config.yaml
n_layer: 16
n_kv_head: 4
d_mlp: 512
vocab_size: 8192
norm_eps: 1e-05
rope_base: 10000.0
rope_fraction: 1.0
bias: "none"
tie_embeddings: true
init: "normal"
init_std_qkv: 0.024
beta1: 0.95
lr_head: 0.00372
steps: 10495
MLP neurons of a small language model. Each row is named by its layer, matrix (gate and up: input weights; down: output weights) and neuron, and shows model dimensions 16-143. Each number is 128 + 24 x the weight over its row's rms, rounded and kept within 0 to 255. Numbers have three digits each. A neuron's up and down rows have the sign that makes its largest values positive.
After each neuron's rows, "fires before" lists the tokens most often just after its 100 highest values on Wikipedia text that the model never trained on; "fires after" lists the tokens most often just before its 100 highest values on Wikipedia text that the model never trained on.

L13.gate375:088111131146129082142129154092135124096130143121161074164159117111162109129124136104114119092109158114124139115163164124139139150099096181120144100121131120137152104122112100142120146146152119129147132141193085105121109117105113115143110096138151136150089128117128104113127112134132149103105110117142161163074136113144116155139113094122135157133147125165145139100093092132142176154142
L13.up375:123120146117110113118134139125132160105098142119085178162074116113113087163159087127107107125128127153132161149156134128084137143105102106106104124106106132136139144151115129103174140156142139124164106104131145105130144110130101151078137131108137167117124142093151134176131115087137170131147078089123110134139122094153131128165127162158137139108191107114127138093150123126183105145126
L13.down375:152093082122110072130086098121132131139124115130112163148120086115141078138120115164125140121127150103136117096162162128151135132149157132127126157142114113104116133138090118093145150153128085133119129097144199103129138161144127123128159139104111129118126114135139136076149133166135124133149146164120134105108138101132095145106123106134113122112117117116137115118143149110141103099124
fires before: "|"
fires after: " |", "|"

L13.gate430:076115170081100106127144126114114161186153135128143135147155111174092104081093106102173145097097112111149159097103143133117143113132078133148144105119142088104120134160102083097137163121138121138116116111146149102107133118084157124113175152145114090155174143143141131125138119117132151118117112119093107178136113141103123124144127128136119150107076115143124160147123137105091122106121
L13.up430:146096132127069092091156110112137140122103175115136149198131170115119156121116132105135152158155098163134134140111126160050149145153136104121107132086118121116104106134082147149113098132160105110110131145116152154090125113119126102124151091112157128146128106108082141104139118164134141122119104150071124132157125129146113113132167160150133122086116126116118127136137123124140114109077
L13.down430:138121147119130113178134120110144121150114124097131181112096114117161120119108130154126101144160118102117129112121154131143133135177116113103155129142150180171123141151128092086162170108088110135149128112142133131134117120142123096128094044129131105122149180122125126130133138115113120143093121111081144135098086095135138134153122135161133140083107101094128141126147153156153091109142
fires before: "|"
fires after: " |", "|"

L6.gate431:142081160125156122146132112142146147080152092125125118140163116099128081156068135146112133111103145077130119114117130149163133087146151131173122136110183096126115111129103138126123139111119174103114120137174104123135127124135110119133152168097134188121123109096125188108103122128166136142123116134114109132150145161131097110092110118132141132158148151145082137148162151150082108164120
L6.up431:116119136112137138167112112131137154128110116132167159150162109081127108131059093078135150119136122096134167135085132106173091146142118108130145117144138112099143115118158092110122136145126088107149127122116108106134156165101144130147152115119115139136143148135096183129133134104122175108151142118101163117163102149185086077127109142078134113176156145109133138134163107172141127135094
L6.down431:136139154147122114091137132121072122134119114135139105128126146110094140113101151108142150111148112109079102108156167146171124148109141100111148091101166142167161151144132132148082133143112149099126119158160103117119156064159119143120127120122121160120142098105114147098142182145120057122120142118131163119122125135125117149154131162169191109142137161133154117121129167084123125089150
fires before: "  ", "=", "\n\n"
fires after: "\"", "=", " by", "g", " Country"

L2.gate167:172088114105106152155133120128115148128113117129156132149150094099157173139110144106150169096133098113118100122129119148148079124128097127137128108125139104122110134173105131144138165110133123115155133124139083118129116132135070124164128117106151128108109125161120151142135122113133076128064146123162170125130167131137139144115130137135134093183099157155105129116161097151119149130105
L2.up167:129092143128123125147132114119112135132108173119106107111147128122180144153111147114072152142128128155111125131152145137158109136120111141135163126117116114121117118118090110125116135138109143104117137167141152131156116149139114151156115086130104139154085139125110138127112135119155099141094136149125176093140128141169087138147132150143155114162145115158089097111169116148140183135129
L2.down167:136111126133145151154106138109175143139161073102153164091139176079076113112141108107139168166108120111099136169148126143114101169148155154124137137132135129122138126139117137074125118113107116092116153157142152107112123119127145128134107073115138155161158118103127133079073136110114122096153058120170104108143109140109124112121146093103090179166118113136125178148131115140133132125122
fires before: "\n", "=", "\n\n"
fires after: "="

L13.gate248:119158167116096071113136113147087146090124124073121130120109081119152128154083164154147132139147141087105115125119126148166080091141115094107158165120118108175144109113148162138153165117115115102121135134123179133076087131116106194109162176128110115152148151168091122118097143120131099147118113068123111096106108086130117143094132098101165116137108154170125148110136123110087104151125
L13.up248:099165125154153129111133142120090125143161130154116117168159108140137119103144110129159078104088132152184145135132113120072090130115142130114144168089122159159159134130121119114112139129121105120096139161156175137100132084120127133093163147096117125165134141129116153149119097130118154092109161097121111126145141108130094114127138115102145124127158119128097143147162142094132130104120
L13.down248:149089107124172114094125164113117123129127129113103129132154065150124140126133118131151190151127096171135150089076129105134144079110125131097076137093143118148133155128121139167148178111120116136091092146140122139181152142160155150109175101098137090163106143100097081148103131152130111124150141119159106097104123114132101087110104162144168113122130121135135136101094105139090108102109
fires before: "|"
fires after: "-"

L3.gate491:165125110088118143172136137104135127149100127166105155131107125153140096148126093137148115116117137148150118118117128169171120122143124149141131113093097159153164112077136132137135151091112135096150099181114137085126112121127144171148166100137140122133127127165164155120079131081108150097137136098150142132142139103149125170144135122105140136132116130186123157117155142115103084144123
L3.up491:160128128110117100148105084127154149161097137111124092085140114122115103119156127124114171106171138103127123140137104129134146141107158142140132142112188121120148129139144113100130107147145154106144107147125138077115181131103078169099099131156122127099108106145112095127105105129139114126113097113096152107099133139153082107152127183126086126145125099116088147089141113124140142158127
L3.down491:111140117113146140117071145103148137090146117134171131113125150124153106093121153138121135139128116150150135123159119164140130122120092134113151149112088151142126139157107139081119100117124086128146110133165096155099133144159113107158153136126198135101120091138083138119098117135133108164090073151142073089117143171098115075136157118109136121161137145149150137157139134115131092113130
fires before: "-", "\n", "=", "\n\n"
fires after: "-", "="

L6.gate212:118132180141109119124081157094165135150159136139130131130111139148136116137154126183151146156159125131164130091144131140118134142160123152150140188146143149101132118130106124113146122094137092136163088153129131122105093126128102159122119122184175106122109103117107145106135122132160110156134118150142124193139150127128126131116135086099152111112141121095088161140136127112107113111128
L6.up212:140167163122085116127129160146114128143137100135119143138137106114113092119147115175128129129125148149105104158133116128107115162135099134140121155114105164130155137141154130091102111139125122095174171178153106130128103101139116141129138125115093100107119132121120162118079094090156128161112116173139088132147116162091103115102139143170129117110140137137127132116121132117138103124123
L6.down212:139141104120126154110115159150106099097121127118133170101101115186147089095129127101126108109118112164147128121092100131118119149168136140104153162099154167139073171133131139102088145109101102117113117150131112098155135141092137131144160135135160114123168134114140142111180151134114111125112160159117128112140129151116115138098143143157161115132180089114122130098196127141064110165131
fires before: "-"
fires after: "-"

L4.gate80:127138094129100135143164156117071141127119140151100142127081107147168169151132110141145156123131178105122110115098138118129132156157097175104121127119116132141157118153127129072092111108096089113148116137155159111144125130144156128107097110110158142110139123125081121104134081169155165122110145097168133147131149099149095114202113122113097088097150113093132112144106163128127154122110
L4.up80:088139154136138148130117123169084119117157181137101154104106109153133114120104131103109117109116102096148133083150147165133121141133142094124095139154120107167082155141106151114145114128125143136116116080135123146146147141075129159135124110114122129158130072128137133082107110180126078170163165177100150110145121108097133154131114154126157110114082115131103093100153114122116168132155
L4.down80:152104097102141119096116151153136083106115136100140154134121149136143129121178120163161130122105127134118141075092076090097120178130112154150157125163127134099147106171166107148126135116138162121185128132148119153102127120172132100108171138144137075147183141134108131146141141136135148127083085121083134170163155130078142141106113108140109142161095135136122180135099122117132136093111
fires before: "=", " the"
fires after: "\n\n", " part"

L2.gate331:105120108100143159143111164121145140135072114159104125147123136127117156113169123109180102106136154149146107136126145145133130087155098109154110137146155088121116100125100127159130114110145136106116118102168106121096136106160109192113153116107136081110154132137066133112158162127106155133138096143135096177115136101139136115113129149133090170099091145101111153142080151134115132145133
L2.up331:119136142153101132150110190124139154102122123150102125151091136111137151147123129120121136110130106144148110140130110122118135125163132130173126180113143156100163094101105092136196141098139130151130122086125154133109102120099106151152149077116092154162114109129121094100137152139133125143137098119112114191154139144143147134130132159118118139107112092146096124171083149164110095174111
L2.down331:106143114106140166099112119114162152137077113137106151164093104124152176127136119125126130110140106108165150131157168149133127147187152095116156143087130131135119106146117122171170194153100136110083108118133119098126127121112119142105090078157147135118135161167126122125149078127086156097162123116104151142133118146109124157156126149131137134093144089099140115120120142115139129157142
fires before: " |", " medal", "ified", "ed"
fires after: " |", "|", "-", " -", " a"

L6.gate62:140150158154125158157127093128154114133139113128125120168105127155123118127133113182106149147127131141121127138158107084128103118142159174112172174102118129110090124119119135148142098121143156098122091122115142148103117131137124152140129116156126115078122103114138150132082139133119119150142122147116134139139156130160149136109137083088155112114100152151148135114129096090152125079105
L6.up62:152142128091122118132129128122119130070121113155112118129150116145098072120105113087146174112140111190145134132078106137122130112128102076125139103136141098127138112131150167105125102136112148103155106145139098160121110121146109103116133127126114163167112139154094111117152112105155090128124145078087103192157137144119133150118146127109125178162163110128113177114124142149094075191144
L6.down62:142103133145143195154116085103101097140116104121142147107131124130123125112132153147122135092129163181124155109125104097150129175151100120098128130155115124124087081160126104114101113095111130179122153146120113123139094119107128120107151147115135140100138163099153134115112170117079138130159098144137112136115182162124076158157107133144131127148086167157117141114142133139143134100084
fires before: "-", "\n", " Aj", "  "
fires after: "-", "1", "0", "2", "3"

L11.gate255:101117135132078180112126180122124170110116124129105130092112107145133094112116183115139080142149163117109094095154081119120152205108122095155097156166131127121117087100123155132106132149179135127121107143160155113132097110143138113151090085126103134112101126122138125093096149113086094149106113085163127177069143122150162113100120088143140134125129158124108128123151127136155128158127
L11.up255:169147140112159123150067160108169152124080155127110152148146130150110117070098123119115139118115153158121093128119109084181086203146159123122129090149087142121125091114121104124132102150175151124124131093145133118149112133139143141127127140148194120098109124127157120153110106154103093163143143133145114153125141155102091147141097118068137098113105161118110123107134134132148116118116
L11.down255:105142160125132109139168116122149146105120129125133126164109161114139116121156143108141149111167132114147133128144042112105115255096124122134126126146107129107128129134128115120120135139101157113114107132134083149104116109113097151119139000112087111123117138129132163154126156139163154122117091151122107098090135142121121118161102124169128117139156165142103144125073148156106155116154
fires before: "="
fires after: "\n\n"

L4.gate421:165107141134130144080143141122132187114114152160121139120121116132140189076118081159142155117103124133153104118117120146142108134147146091096106109126127132114156143112069115117125145135126103130165119147087115143139105141135077159131129088094164125111122133113152166152132124177146102120089093082143172125119119131159147179142108137121098092138110138180126123161111143123157135124137
L4.up421:141125118183091152131116121102160145101120141111140142120137111161126173124114121143119092098123086136142151109117119114162096156083147142130107107138070168107106127132132133165115132161129146136126117139116146148101135167138079144114099154137144132109154077097132166150119181197148072142121137116147143103115129126141131106153141124135154093144126102122145151167158114127147129139118
L4.down421:168169157102122129120127084146168120117105137129114140150106107127105140132099120173127127125121146094106176120153153123126125161135129141149145130126158136133127138115165134121152107136110163110150141115123140158157116136102145172077107129127142179141138118100151090124151115050123144189128135111105133113173138161123142193109095149149108144131092131169148144143080141167107135119139
fires before: "=", " |"
fires after: "\n\n", " |"

L3.gate181:146105129149129138103117113134099165184108173156097140179112142113116184085160090131168146126130141123148114145088174166124132112157112146138151120099133102175157139089085111155167134154116101154191126141135124147201118141082153127109156124095070137153105147120099153103164133113147139158131141148136132136146157119137121135185153149140137103097136108102098123115150103142130144138141
L3.up181:145075117120133171113153112153113148137141150135125126161093138108131115151096128135121141143083144102123117134089146114127172120134116106096131159084130135128110167091097105169097145125135107126100109117168139104160109127111118147112145123132117079115108135110113119102108127128144143098127128151098165113160125103118086149136122156142156118129145130104144147113117127119098113208115
L3.down181:118112135149115146114090146118132119156127182085183120111117153144091111139155157163111138090166141134116154143129126117117159105135114129138147117120128167137063144163153119111098119095122098173132139155145126138139135103152163120140115133098149135119132112105097092135124121086084137157111098117159116077124132168163133117096178120150086131173136169153144150155113146076147128115104
fires before: "-"
fires after: "|", "-"